Weights of a small GPT-style language model, trained from scratch on English Wikipedia.
Size: 8 layers, width 160.
MLP neurons of a small language model. Each row is named by its layer, matrix (gate and up: input weights; down: output weights) and neuron, and shows model dimensions 0-159. Each number is 500 + 25 x the weight over its row's rms, rounded and kept within 0 to 999. Numbers have three digits each. A neuron's up and down rows have the sign that makes its largest values positive.
Before each neuron's rows, "fires on" lists the tokens most often at its 100 highest values on Wikipedia text that the model never trained on.

fires on: "ot", "fer", " who", " recording", " record", "ell"
L2.gate756:458509513445484474504507499497472522515512486496498478488531474497503531511499490521513513470460507549520525498507481469489526525512482487458490455505515480482519534518507495486516531473554512513494480532456505524498496508492520490466522507499487505422501482444526510482517502487498473475536472512490503506541524527481503488475487510501531557511481504485490483522501464456490450479547492472515476507479528487495488493561519510519512566491484493571519469478498506456548485492461473
L2.up756:470497487522498518554453502463491490535530441537526504517493526535500514511508485480493484482452518475543496491491501473489487526498487522515483457498498486491501535549570501479521498498522489529484522529483482487471494484462509532460506547471478483457503552494517501499497507484467499525534480517451463485511506517478486504479466490468507524566457512510497497487519480493498493477526518510509463488495491503525493487559521527526460523489483433506522509531524501460527493470512479
L2.down756:512496502529491507469546481531469519467498523499482523497513506466458518520473505545525464512473510490474515500465496509511522480478498522423523514531469496463483474484479501536509513486486497516495495456559502532522481497493503471491503490513481517510505469444507530507542518513473499516459491491532535494531555489517476536520544492506518490462523533485498494517480519527516488479525546535484520464496510506492499514470432472480529488461494560527494516487450506522469486513472530

fires on: " Stadium", " level", "B", "C", "K"
L2.gate313:521528499501535517511492524520512526539509508502488496521505463469528478555513509524472480512525535493516474528476491520510497469456420505500530531484514486457505539533482518494488515518482511502528519530545512486486512513478487506466478524463480510552459587490455493513494498520533484483505526506510511480498502506514482467506531512525501470520497477509511541509468552476532504521514494554472462478520515488474517492515514471520556475481458500513531488522454529518481511493506506
L2.up313:536462531524511485543522566474525507508535521462500486497481464487449524484510500514476568549494519487507449507506452511469480506514493524507491442432470530463495523463523527501521492506487518493509505472529474523481498463508515506512483495471503500498480514493502468502485486529480496544504493496466519473536504509517499518502494496482519491486516481517491508507522495505487452490497562528475474531542520520491575510451491509467467503510484490512515474482508509473529505532524465
L2.down313:477491511526486472488524512487541544491492534543472520480465518484500514501512481481491504492518479527515478479516543448471520526491481509477502472503472455533454425503497467505467492467493481532485466479494542491531522480542466455530512537493498491471520521505539494514503524468511488512474471488542490487458448526519509547515467516516498504466497494470502448489519506481522553459552484495487500510499490525478501510482469493498473491488546517484450504499544471514502490500500507

fires on: "(", "ance", "ke", "est", "ber", "gle"
L2.gate559:506497452506531499466504478502449510514459490524412476506519481499491529497512506490520466471490512489475492521522523502522516510491501550466468533529504530515544520534522531494515477523506495508539497512531536509448521526452448446516530484528497485498523538468471531459533492481499488466488472502469544497470485482503443493469483483502487479517537488497476555484512492512490505489499483471523505446481492480522515501542518509500472517513522501521484478520488492507465521534494484
L2.up559:488544522499506505512503511514485518521473513497493543495491497501493530545459470512513484513493480502499492519572512499495450511518454462494494476502467515509503462532519535418472476539544492496508497468539507492505498525481480432515517486473483505468477504483525472508548488504521476475472461496487516521490485471507488466460503538477533479466503503521465513522476515468552480526449476493520495476504483516479507508511498479468511506501494552528497486512478494535487560495494457
L2.down559:480480498528507515528488509456539499473574508507489491523537488482511514468493505471503558486529508441507503477488462526511511492490500564483554485441499526483512523493486454533512513504530486483453487509485482523545520457525526532470483469521483517550531518534523483507467490473496507513514546491478530491488531495486494510527480430510484505505470499486527486507530488506489522512522517532515495508540489535530452484489512497501514479506497479478508503487507503520534493507474560

fires on: "er", "ment"
L2.gate540:490518517480491496538491526542486505471478513460480496507478527507469500485479485528508488507497490495473487538520431515506505472538509521502483480466488476520516489535537517489474504469516470498502451517514512488475497476503470492487479458496517453549466493525488526513506498540504553440507538439541519468492504547473526468497488501519467531517533501495474466468501540509499498508452473493529521502517485473499480531525522505486485434474490482512516506478496507493434475543493498
L2.up540:492461464538478479553494495491442531526484540461480497478468510511497536517467490501505513529483460496497492492453493499525507471537532497483473486491512491491500487517496527519456501433507466481474460495531524477465504525489496476474496456483484487496540518499509539498491472486489488485507520531498544490511477480521530466548482495526523500519476500485467472523502536481534501508519484540516473508491446505482500512507492507506443493540494496491518489460454487514484412520514490
L2.down540:527547500522505501450537507482493476497522470552512509447539485425503479520554513466483496479528497504482531501511557515497486467446490489496515480505498525477502486512507482480463491542478531495503494505447426526535505525493475488492511484517480546518527516461485486489548510456476493508504496544486470489516496471532453536505495487478507480494480505532492515498502467493496509497541511474465504467513514523494513511462465497519520525455495514469506468522508498500529519511475518

fires on: " over", " about", " around", " almost"
L2.gate117:485520461526498523501502513568521518492461494504480510505523523489514503463501495464485489522537505532502549488500537502530489510513539502521494469479488508480473505498502474531498486539480525492556473500502493536502522515483493511510501573537508484478485486550542514497503524483473476510485458512506495498495512545500481523502474519493530519474471511495482521500459470478498488564509448540452535479515468508495510520511438516526519502488511560446477487500516471447491525531497501
L2.up117:482489515512481508519499514524487514516489518458499527470532504520491472485539486493513443491500511551501517500491502544501483485525563487479507480463512488474494536532504497533489489489465491536538473519476500500482487552508529520522498513491462507515508483529455513479494494487486462490487471530516508524505449513536539472495494547518571501466493509453500481478478475495509526558483476535494535489483514531500503503550489455520485539534474521461496454501490482474481542497544517
L2.down117:463510460425513484486446489466495496461478531513517479489472489489535479511454496486509513534529501465501509502516519488508461490490488508466484477532498532479495460498483490498498488517501552497480539475534468493503555492508511490459523530485515495504449543521511489539485521494502432527494476483511499513487503498494507489472512455474450514521493493485504513472509550489507454478578522477471545533502538465495508545496509530476500500463511532489490491498509518501482513484477503

fires on: "M", "_", " any", "R", "pt", " Y"
L2.gate156:498460496489478477505549499532569541502490496461503493515521523542480480519504510470462556498519484495506537508478508494510507497543480513516461514514522507478508476480515508475511470473459495547519476493472538470494513549525532533519513498477527447479505462477464489525480503529474516512492535491467479493506444487508526486472478516459482484436487507496501471500480551472475488486515532457504515509534521490554509486462499501489473502484561480512480483517480505490509483476494512
L2.up156:501461496488460473494529498536572517487502502455489491524469498501535473525528508476518519513489532510507518511525527496512513497524488461519465497496514499457483468432515501479489493504457490487486482513472537487528527522536520510506495509492516465498578472495450501474493487492469466515523521528502528477496493498514519493482460535545460466471520480479527445492496512460485475476490565482491483501543506496513473478497469449479457486477509481485492501499488514514555485498511513
L2.down156:507467482547498484477475481532482503490519496502561485528453468504491505493503476538505481505511512485477457512526506544511438520434493478484503551522531510480489516520567515508526515530534502471532528521494514494551508508526490478463509491490498512482509519512452492470530519504524442461493487502485485484509534509478489484521561497491539513538509480513496520509529491551506532499498475523524483524446504484515507506528529519506502487502483436491533497525514528490509506500497544

fires on: " Ro", "pe", " Fe", " Fa", "fo"
L2.gate285:503491503491513499511523540540488496490532505485498511513514507496488479532530490513499483525530461559486513525557504478464499537516518546497485498455468480484495514546535459537478514477548499514508496569496482481499518552510551515493478524448476511501496502465512502534496515481505487497520500516487496458463519467465482541508488521504470504560486501466496517484525541516475489518555522465524508536502475455489498555491518504479527497480504504558514497502532482499520530518508509
L2.up285:502526515505506499474503532501510496426490498489534488500450432528492476531427519493480490501540516502487505487490487496475467498480502517552516487496508487513463501523518494472515508477481474499505520477452491482520486530477484527519479448497503495551436471501489523494485525516499535501492469487490470539473457500471527546529530491487477515544495497466498530490492507574543541504492511487512516486500507489466514498476508520476551536518507483500479499475486481476529467532494483
L2.down285:491487510491480450544504529468509501518536484546480490525559566481493478507532490488514515515481532506507508583494509525505495489516486524494484492481515491523486480512513479534486472493515512502527480493564479518497470498507538522521498545538499507494492496464521490528473518515524508503454494508486536471490566507506474467491492533494495470498544477450486497495515521464504508458525494497448473542483474462485504494504452495495478518512496475479564503533517488483511533467483491

fires on: "tic", "mic", "dic", "ign", "val", " prison"
L2.gate625:414485509495462539484496487534558516516543518474465513529486493491511509520503507462504467510525522505524522511529483486518520452497486513539501447481474490503526515519520522525519520474545517511486491484549477531502531527475509491523509492490463432484486495478514470513525491505512549461478510476468494451517493487485504467478478475446506514471469490539509461491552508480494502503543463499505479475530488502492486468532529497509485496513527502494477522483504484509500483530556498
L2.up625:463487530478454464514445490576514496530519509491454494519466459493497525505542507520495537519471531516501520493485490486486515486494525452540503515524452508495499519511473550526540537527551457467482515506562470526468507529465539495513496493496472508467500484516484466517491487520514487511472501508481488485515507456497476486506503487478473538467478484483485493500512519514505524470501458487532488495462485472522485464532523467484470519540514467519498513496477472522524488486541511
L2.down625:533493456536519494485513459473429541459501508476471472469490540483504502460492456510550507526495473490457502505493481480479486512485492550463506481519502485495485481493519506506474494527526499457516484473515462500563521453495511490447492500555492511489505499491452523512467505477486477484495452524510499492503504503497484542522476499509511505570528497535518490464504525508524512532482466510495466530487466529546501514494474516470497507470473484516475485515488559518505499506468492

fires on: "ed", "el", "il", "en", "rin", "ten"
L2.gate684:500492486494502476551502532477480510532504510508518469524504473469510491514510511514539470502508478495534577529521514497491520519461526484503487523518526503498534478511528514526518530549527482475494459491515448540488479515490496485489473509539513480479577472530485518484458513497490470505493538545483486473492512524528491482486503537471498475491533558526465543519499519500520489513461479566504516516513531531539504495533504451510450488492494486504497491471448506479493514512479495
L2.up684:508478496526460503468488481486557490514495497479487533503554517488501468509466521546486526472466448513525490519559497482522485473478546477504458494497517557514458502458512489501487508516475436508492480477538501546456504476538495504517494512480530495510525495508518513497502509515501484462487482478462499498513478535478524512501489492514491501437470487491473483516520493495455490480508484512499546477535523499489506469490460530515484495439464505530474518518486504504470454537474536
L2.down684:528521509486528497522502515517436527493535496515510512477469471493506548493511491501491482476488523539452528513469490546510506507494474501492523508493493496486554487498504506511502499483530541458470505524465454487507537473469492525507481516516450517489478464491472503490480480467544482487507497495541533505500524508532485518524525494516515518548526509521537528527484489512550530532484493447484471530458547481553552498490520457477513499520519483481505464473524486472512501480560487

fires on: " A"
L2.gate576:495438509516507563468508486503554518557494450485542508502477490477501504490521477499472505493485488486510474500514521487532480494466502500533491512540559550498487504479531491568528511526533542522457485466499466459529512522477526529480505476492501497526534505492509480471504510443534502507454528483526501481515514496503477433494516455504499525542493537539508486493474529491532519474469519449497514485521496477528507501513482469480503509512510479469521491496513502503527505498511486
L2.up576:505533493465495520485504502488453516475513500524523499510486494530519494499496491518503517484476480534513471445545525538469474485513511534527502470540501512464512540485487511463489477486476457449527489565494523484488501559501499495491489533553519510480477487472494518473513527516517470478520510513506443507458486533540531507498493486469498478495523501453461496504494495484504502527509480463508547498483466489521497456505465512482554475439466463508519498514507490502504470559477515
L2.down576:491494495523522502478513500484524485545482462473515514518491495521521478518483458491455516494498510524519521478519542476573524493487532499490493499461530512508432518485510501524511528523479502495468474483493503497504469478474549492538563439476514487511563506480479451465501488518472550503461494507482524504495521514478526443518499480495469515525483484496532518465477503518506501484461522514484468471527510496485474460519457528498499509459513486460532532491495488491524524476530480

fires on: "el", "t", "tt", "6", "5", "st"
L2.gate377:505482537508510500499483518513505532516553481497515539494527527530490519493523528449475506475494491523521463540483488540491471508528513541480513483545536482485502515550481472473511513497485481514538480512480499498494522519543520499487529486512475520498490534484480476498532494509494536494487485467523577496452486501477533480501522464495531461494542497478506521451542499511535473534496469535543485466515497468504496495500524464507493527565472503493494506481504547485519489468468444
L2.up377:499504515550493492496495538511521527503516513488448469513514520527474525478524550481516499473504494506485527480506497527538512517512473537439471486525504452472489498498479506456496500506505485505527541519499517527511535501540497515497497505479483528493490418495471513480494471480527494515459483532525522489470528492497509524467516448503521508515528530485509520468538526513484482534495491490525502459493481492502498527479533495536523483557503544524422524474487525496546493447484481
L2.down377:487501462489562480495540490505480512516448537540472472474527515468487536506470511484506520530476479495454488493479491482509507450466507468483511490473420495511538456499496506499499518491516509519506498497539492499541507487495481512496464497530507533487532541472538526479513510499512479483516510474458486484543549521517459516477478520516529501498425480494536514534502501499500511463509510475497502535463530506485511493545477514477529482484517501541474474493513478501496463459532530

fires on: " of", "V", "cent", "nov"
L2.gate222:481472508451491463495471487502508477490502514491438493498555510493513539496495482477472512506451529492524475518501479498550481529476501482536485472508520544539471520502478536488508518503470543467496508518507469513496537516506496496507518532486467438478491463471493480476486489482502532474517521477519470500461494452490499509470513500470494484502530500484488504466459474481523488502522474522531496504541511519508567514508476510548474478504508469508548527506499511461452447483518554
L2.up222:506506497471538490531490559462421535471532517463449457514505498495515534512505482475508507508482473472511493522498525546471473516472523485492476502484471466493533502496505498514477541532477481511501527488510482500500495510529492502470498530469509511505491501508495500466499510487472490550472481505486487474590532495467498455488545499515509487541528493520511442554494514510487498507519495451503447517488523519484478515501513522471515516489535450538476506494495468525487496523509522
L2.down222:534490499548502510511512467485478472500484513493540503482517515420506485535458465542505522512529501492530522492486503494501511493503507495493470482457499522504492507473509468408493488467503512529483502502493532480497493477543465493505504495526498523432544502467493480571501506548514505524509487498498514524495498519547500480493530538501472521492488529507558514475482484498472510532480503477491488485474508525482526537500484508500501485520475499501483493443519483435476500549471474

fires on: "al", "ing", "8", "5", "6"
L2.gate229:475529507487521484480492490478518497463548479524515511471511513521461498525451496529499521505459506484477490570526477446494505499464491523507499498507488476469514554513493466475501478505502498498533506505514533524504514497496527500485500535510514488498497515505526480529540508503536446476490513487487459506511486508478471502501474502535486453537492468542502487463509553497503536577447472482558515550515562520516499509505492522464483501450532497505502487505514493511503475528512533
L2.up229:490504487504463473538486485490522448492514513480501478509494516508513509479528482496495510500497480511481499513526490494454503501508436488471445521469472468476478533506495528531537498497531494516514514529478503502505500566494514463447455502452513485518504490511553437571504486521494509509456473494506497524515443504477498538502472482522507519494505487519521491488507518498516460502502463493503496441508465499517502541496528483485487447491551513488485549475508546522464474523506490
L2.down229:491451490519504480537507471445522527485468522510491503492480477484498503537551496498495482487475536489494463475497501493502480488517554488530535478543500480512501503508508497540476490473512502510537489562483475512514514449509477517502529485516498501491537517511448521453486522483516528482506454473493499511530544485528438503511485494483446533429523492500522475527479512497499523509500544507449489513512482458522491484522466498480529499464491493472480477527537495490551487470493533

fires on: "cu", "cor", "bol", " command", "au", " bank"
L2.gate531:519492504457521453516518542498528487466498516541516527496464515514492537534530452516493488456479515521531468514506498502488515503519502492524546493517492512450511471548499501535496496480537508502501478506506508536495575564485550535486488475463516540475485500496525506528504516469508500527467503467511486508506511499489490488477538519491482522524502514510502530503466472515483502485509484474530484499485513475490538463470482506493493479516516520567565555461476518522513462515533494
L2.up531:520485515476485479522487516520534519492497534515522562525493493523477521552516485529475536516522521450505532501521477510468468472523509495479491523556491527484474508507503454529495531518488438494471491530569519465461519513508485475449492504469492505518481489473521527518504497506513499550504499477486518471463511529526500498501524537467494527483478478530488509523498510505497523499499526500531473520470518498511499500510490465507557477522478439509482545469478447461534484505495466
L2.down531:497509513518513497477493544520468525504504507474480536502512490472501491509493481511524521491513510521497477511496490508522505484458471495457477475462489488464523524493510503446475509468527502495463504471520534490474520522462543534548490490534528499515516502508430484506491480514527533451532463504473501519508557490526519488457514494524509483563482526500528510521496513494524490456502454502494529468462490485503523473498468527480485516483518546538497485533490542564511518569517508

fires on: " [", "lu", "[", "ru", "ma"
L2.gate263:463494537449507556494546518477535522521465481496531466503496499509493496479501525507459501447513528500473493509521511523480526499484504512476494523504540509455520562501494486505551504530520475540523513537521503515472533515478509498521513501532470497489505505465491480484457472499471475437513508478489509545515494460544519533459466484490484483543515517526470476493469545506478520510484518514500539483452524518530486479478471482481502508510508507512537520535476503487512526516439499
L2.up263:494505512508502496452485464499525470512488504481496517490504498523499511488509516516537473509523476451504464536492514506496499506508497547508499453522487542478520538482487460487481474514494474475510502500505504462460455472473501503533522467488522498485492518495497446473496513494523471512564506474495470555473508488506508520493475501471535509520471476473487561448498457447500537493498499499521493552516501505492495459513513476509555527465466491500514512523536526542514519425468527
L2.down263:485526531483473512510502512463574499481494444514550507525493481520448531475492464496513513463500502519445478532478513520449496491516494496477487499460548500466473518492517467476544461480528495526483517515554475502541523510502470489499504515537462518509518480503483502487513462475460522469512532497512518511472508431507507513496483485474518503501515483525523482501502507497471490486474508524486507465468519482516533522521470450472502521460507518534501500491444456486541488496492509

fires on: "ation", "y", "ment", "za", "anda"
L2.gate590:481495475503484499456559478525502470451474506503487529486494507479546498480487507498478467503495472480492499523504490467540499515470474481517530509470496491480518534535479509507532489481489475520506468494489514490490524506441481517476494499491500455466503482480525521525467486512540549474483468470504519481479487490555508458483531469464525498471432483509486523484543492472507475484511468536529491480510486500485480465479484512481486437459527478468512466507478483487492497540436540
L2.up590:501482504533483474471543454528526496477467526492484570478448470508492541486515515526510479513478507511473489485506477443510503493465505490505503493453494477478495546532535510497483489463475497466492504468500504448480479507488500530550520484485510437499488510483507487516471490489488496486512524514482561499503494509525509470476433494488510511466428491489510505524535495468531489492512483511532478520474483531492531480498450469505454495473495486495463469460496502497503500509549512
L2.down590:498508494514519470473462500481451496512522489517487466479528486501497505527521484494508549503534510493503484510498493467434505461507475467493496498501455501532492447527506469508479530438477524476511509493541468479505495521468501525507521521525489503514477526473512505487507513490435468480493511527514488487524533492487486524496511541489482491524555544519518451500488543456507505520504534506482540492496517482536485535473518548486562540493482519559511521493520510483513546467523481

fires on: "ing", "et", "ell", "ett", "er", "ar"
L2.gate621:491501471470577513515510495515494512504470478517505503512499508462554503551489494499529442506510494470458489517482518495488500478486458564491521498472503462512518506529525521529434508524455490481468490504490524493509483481533466518457501485454470510464545509489531545487529493482492489473480502518479471506518525522487474536514514522508557519542521465533491519528521551537521498519528495498479469516497498525472498495523490532486445512485461501502495486475501465503478489478498508
L2.up621:464465498484464509534509499509507513485507529459527522487503475522470461502506453549472496511512498500525457520534505516529501465526518494523498487474555502458520487493530549520512503446466485488506478517514500533472506506524555538505522483464511502460523522484492516486548509507529502526535528494473561496470505564521490450522513507506477496520523495448527490501516517493499503496517464475494522525497468507512540531519517483500437492521455518504483499511506501512528549498471482
L2.down621:532511481514566485494539504521522479496475483529499470504497484458530553478459509499512486513519482526483507452465503453515497493473448505511513487499464518552521495520526491511488505546515509501518498500530487464536471522492464460502497500533453507526493510546518490498525504488465486474478473512510447481520517468513447533506477514491550455450517506552503542520511498527504495535507483522503536512490507513488507494511473536509534503477519501480495446502491504512475449480522524

fires on: "co", "bo", "tra", "ro", "char"
L2.gate767:455512474499516535488465469485491491511465457502441530521551501489511481486511518497474504486532502497505570492555476526539498524507522545496497490491454480503481483502463477460492522489525535494492510498495542506497526512520480518532523464456494502513477550507475504502504491487518527542514503484522484473524513511505500545520513459502501502524514514491519513473522489473553522463435488518511525490548534493468482497511482463499530504533481441474543464482495489519469494504470505
L2.up767:513490498481513496492474459507500542517508544500512545508479505520505487481496525529518498493508532506479551466554477534476503533502526509490491494501470525501463487495511472480523508503488549492530495488526531518500533478435476501559488475473509494508451507556485439507473550467501513525506474510514530489481498512464480523493464517538477493513467503489494506488512454475517490496465475500466453530494497527502532530464518501453520535544493506477506499473493485485488545509562516
L2.down767:493496486477515524526473529504531456493511499505448511509469479454560503498499504480480498536496537513511489484476508459450472488467503498517537479504469506503517494515486487510501462492511490493495479474509483481513484497479476491518492507507498470535489494532485522495458508480469479472479529472535420465533552485477479465521479503507509507546511471522439465528511500491478512509456506504496467480525485554521496504500548511453523511524490500481497543526481535554546469504497470

fires on: "er", "ure", "be", "lo"
L2.gate219:484526464503492502504459526503493507535464492503506486501444493477495563518515491516515510505473521482501514526519461500513512497466483488539459422473480515494484513533505484469516537434510537514498549466510490524496506549502504476537508478529507470529506520495530506495474501523497498437484483478473469493483529483509493429521468477555485515487524533490498464519523543480527563479502515501508547492462518532478515497508507534511493504499484519502497496478513487487506541516497507
L2.up219:541514496541491529549496536469483543497463548472517486507465514505508483518503504486515493476488507474477479540524502523539510521488525509497458437462504512479534472522503536454496519488533486486472532503474487537490501516536514497525530485461542518509480517488511508491498439499515476506501485503467517514552548523550505527491477497512510501486504508482518497519523510485526552520518517486493520536478484539465548479502463546507518509479481541533465506486479487526492534537468473
L2.down219:483488485485491503466512449488507461518561464530470510499548521436534462457498540479531473503520510496492520472493515499473492482535495497482510505496520509527487480501480464521537462517502524494480443497502482514506516521449522487520500474535480516491527509509498526479520537494485525516503505551539500455466560485472491514515515506428529457508470507535511522494498493491488441473481461496515487511542498471503465521507476490492510480486523484518514515507515506491546465478522510

fires on: " member", " members", " Saint", " one", " brother"
L2.gate371:489504502498486472499460497484484508536494517482484485489505464508528516526534459519435477505485517499511510515503523526522483491496480461494546539507484495461504515551527547530504509484529538547487487540518476470527504475461506469481494478525494499519534487496527482500502486473497506478471454476488520543457490505474506466463541507553492510523443552507506487494445489479479512520504477486504520454504498513492497512525498481546455487427537515523498478508512473466466511512494485
L2.up371:498509500501483482499506494492480494504462479490512473480486525489580511485514452488488512519497549493494536478496505502507480522502511471540514497522526480480552510498534442489488519493524504522483495513513472478527499452493492474508492494545501484543525497538507496484528512485503475519472514500472479553487531540506498491471518494469544435503484526470451453527437523485521489537506517491506467465527552491498483510484475475464515501489488483503477523518496413517498525516505485
L2.down371:504527504500540525529487539522465490493516494547498496489492514475436470504489513507536463499547481490553446468433504522539490468522492500485447508498495517507520454494478540471461503509483496495465542522483486521530491510511472505521512502490492502499533553486466506476510494518519476469512487534499547466526533507475475496500554549509483526491470502494512502538461546487510540484502492508489507477513473489466459487501506549536467498494500519503477503536502536515511528503512514

fires on: "en", "ong", "end", "ik", "tie"
L2.gate274:516493466508563527476480493515526486471510488527497483503514498539540494505503534470485472561494528522469487463532512512483458546551508497575530524538551516523555545480465520462506570484442481506476478486499510489454500537497500512514518512501512504485483517423494483491490482508485521508503512493502486542501499510486522500501515458503521482532515484498520512522477484440511493499489510511487506482506541517490509462500507521493476489510487507530518473505491481512467510495469488
L2.up274:485472533499508512455491482448462506480468476504477473550508489486476506526539489482540496491514529523521499487539524516517483501545508494478442493484528496478470499502506544502477491488538512469497497491500489561479534486519517491490495488483531493481534487479534541511528489487462485488453431503506554475494517531451523478471486520516501512533483510496500518543507476514454503527501483528499528532483524526504502515444461493490500519538546510511458503519508533489490498483496444
L2.down274:481509488462526464503531491517475517488502485520520494512535538512488522505563493467508491521479468536525520518473525498526523486490544488458489467524492498479464506512527493517555476512532518508519523535448512503428482487507474521493467508509511447510492488533478518510491508495495501465494526477504498497494454540499512536490494526540499475476510439525452490498492516526503517492562477508484453512471477473482501548490476481508520487538495463499478455453498513466484482526531510

fires on: " [", "graph", "ster", " /", "<", "["
L2.gate482:475478485541447505474475507505547493499488537482497505435492498459475481509516531523480471535520492499469463522488505480528532484517464484480483490527521523502502490505481483472496488513521512512518460515478484541450535488512435500517544541497474500471512480487510482517453459475509459468529490489485514501507503483504489482472503529503459561444446495485459531493499515479453483496512475513502505508479490463482484466501499473494515514512474467467497460481505513492500467497442483
L2.up482:483499507491519474527473511497513505543503482508449476566475503479485532506540540462501541525520466544462458503465522531521512507480518503479536490523492498481486487504499495543466550501482497545496474542511484514519517486492531454477509521511524526492515502470530463487517507528495490491516461479469476490501488487519513513446520551491492520492500514488485493498478494515490440508521487491445492505514469464475469535530484528499545491456482489503524458506489508525508535504509429
L2.down482:493507476499542507477531485547476515475463545478557534497543456517501493484474492521488512444486480495498541433512473476465463514512507524496515510497497503521505511462486492484537462515493474518473523478493516493540476507549481511503473476523486503531497532531513519477505488462530493471490504559494506507462498479500523504514426480478499480487476476477492495497480493461541503500458543500513445488527465520483523507498499478497436497505502515492516545485510479482503473517471519

fires on: ")", " and", "ency", "”", " them"
L2.gate826:512493503542501508530509478537492521534475493500502521521488503476489539522523473517541480526452504542462476505503516504484485536502481503486494516446516528509526469533541495503495511522505488496508457463478531512520523486552495462482511513521515481487501466487543518498471501436517434469503481547504502485510527471502476479482477469497467526534513473546480522536498490533508455500503522542480502503493522516458515527417536501516510510505508526530504472499511506523509543530527501
L2.up826:495537501500498570513587483521507495530504488519524498506530457482522522515492456482524472480491512516500500492491487497491493484465465500477509529492449534483500505490543446498482485539500459485489503526485535502531497478524501505479492533478511478482543482501503482452544473482483501445492509495483479511532505477501486501507444476509455474492513502533483501538496485520495472472501538487503497559492494494459519479481509506554489484507461546544513497513501531487486485532551468
L2.down826:541529494510485487486469530484488518495480516493463519523471509527519489488508507515459506492566478462513510506484502493540464492529535449494493469500499478510480507508464532509505509468515530501489497480487467516546488495460510517497501506512500506522504508483474490523470529518518540545529547472490517497474487547529518488496531510486512488486459508462525446471484523485519544561497470496483495464522497460543513532519480477418506502511503442473508510507513460491511523480449487

fires on: "v", "ip", "id", "ton", "ald", "all"
L2.gate485:479520493510445472505502509517539522539505483522488498527509523547514530500522513479456499498522510530499490521505485549521529515490465504501524508495498499517504549503488527498487549484479510473482521507534527537487523468482506506506528470481524538478535518464509524530463471465513478489497525483494529460479509521519520518512473464518508508545498456585537521531494514480459497475464477503507488479519544510517524494457498490509435453490515466520500464479539521501474487492527531
L2.up485:508482479544494486501496487493512476479553532501520494508505501532520521489533508477494524480530556514500452484535487483494506498495487504456479473466468503519514487467481504493472508531475494511454481505496461477516549529507539484481504453474511585495496481486473513513472496463478476478533497488484496501481528534536491492483478483493517499552503480520533508534501459498461486456472489492485512474524524544492522530474519469545475487484499464551483465475513453501550505485531514
L2.down485:492464478497548498487520529479452485452502454497513511489456487503488505508511471518469490508483438487497480468467506478486495484518542481505502489537508519488493468515502529521493457462469476528528466524480495469450453526498511501459501498502487460467516516506499497491481496522484481495503470547514464512539521527489506503464515502483502491421517497483475453508516527538553514548519516485488515542477461515506478536476526484447529510498475541509485496530472505473484511523505504

fires on: " B", " b", " G", "b", " T", " L"
L2.gate741:432448556534508527459509531495495463536520517493504500499511547498481513476485531541454533487496496493511521541530487556500480512495493480483507477488543514485512498495479495515479487532511525495503507463518502478461528493506533490517471462545480469522466530484512505512510506489518480544499493530511563492481500542515442467529514496448512516495484485524497525515524482526495526463470471492503472516488528534507520487510448490479453517493491507469500535525478461471504504510472491
L2.up741:529484509526516448504539452500519501533526479505494509483476471465498470531526475510515510491518522501494545487513497486527504471453469485510492508527486529512538487480488454508535474529513493506494499523481525481548473477524503491546498458494482506557483530460511528491510517503502510457498526508474535469491507525453515532509522538487481498500541487508475464544469537485478511489507464520488517479481473506456499553523503473457523566498543532502481472507530498506488478508552484
L2.down741:531470501504490469493520467500507495511526507528509467511465533512510498477540494504575482486505480441486561533524505501502504479512536501484515478499520473527524465475528509464506493552488516520532520482505567532458493498520484540448462518539486511454538494501537500506523479535510499514500522505529522468533468561493469527522513496483479487486503515494479515478525485484436514458511477492469488501478506493518542493530477482506474462507487510492464496476509506507525527527519500

fires on: " over", "ber", " Hu", " under", "gle", " above"
L2.gate23:493441515490506532479486494534454486565505521514505509503501476528500481479503470516511485510492522492518553492505495542468518498523488511476516457486442508505479493534510494491483486525476490527508491523516549483484541521490500523491511512475455509480499468507529499552536490500448516541495473513470494517495473472503497457467470490432453510506500555536481505501533518512531532490477530525485510521487518510523497534511474516525472524504467512488517442522529468461474541495511483
L2.up23:463501468491547506486467519484470477551492511479525518478492523502507532456476497528508477491470498479469549491479560480530519525508521501511518523468494503505490499522560509506480490486513526489522446514487493505481434440511504425486528490514484535516509506477496494499494494494503508477512482530474483507500461539512464469501497488489492528545488506464530535527480500501530488515473522455472502529477490533519532483551508551488476484503524495481524456514519477535471516490466488
L2.down23:532496475474478510534510470525537506434509469523476466511518500514490515494504527494490506554538503524497473512524507442490529471498502505485496480495506518503475478532477504525485500534517426477529503514533525513516564542524507517497510489489470476491476492453529465489501535516494495531498472453506556476513525519482458502515483502449553459488503500521489499473518505500493509486509542540486471495490490470525465535468500488487517520520516486483489506537502501533539513499442532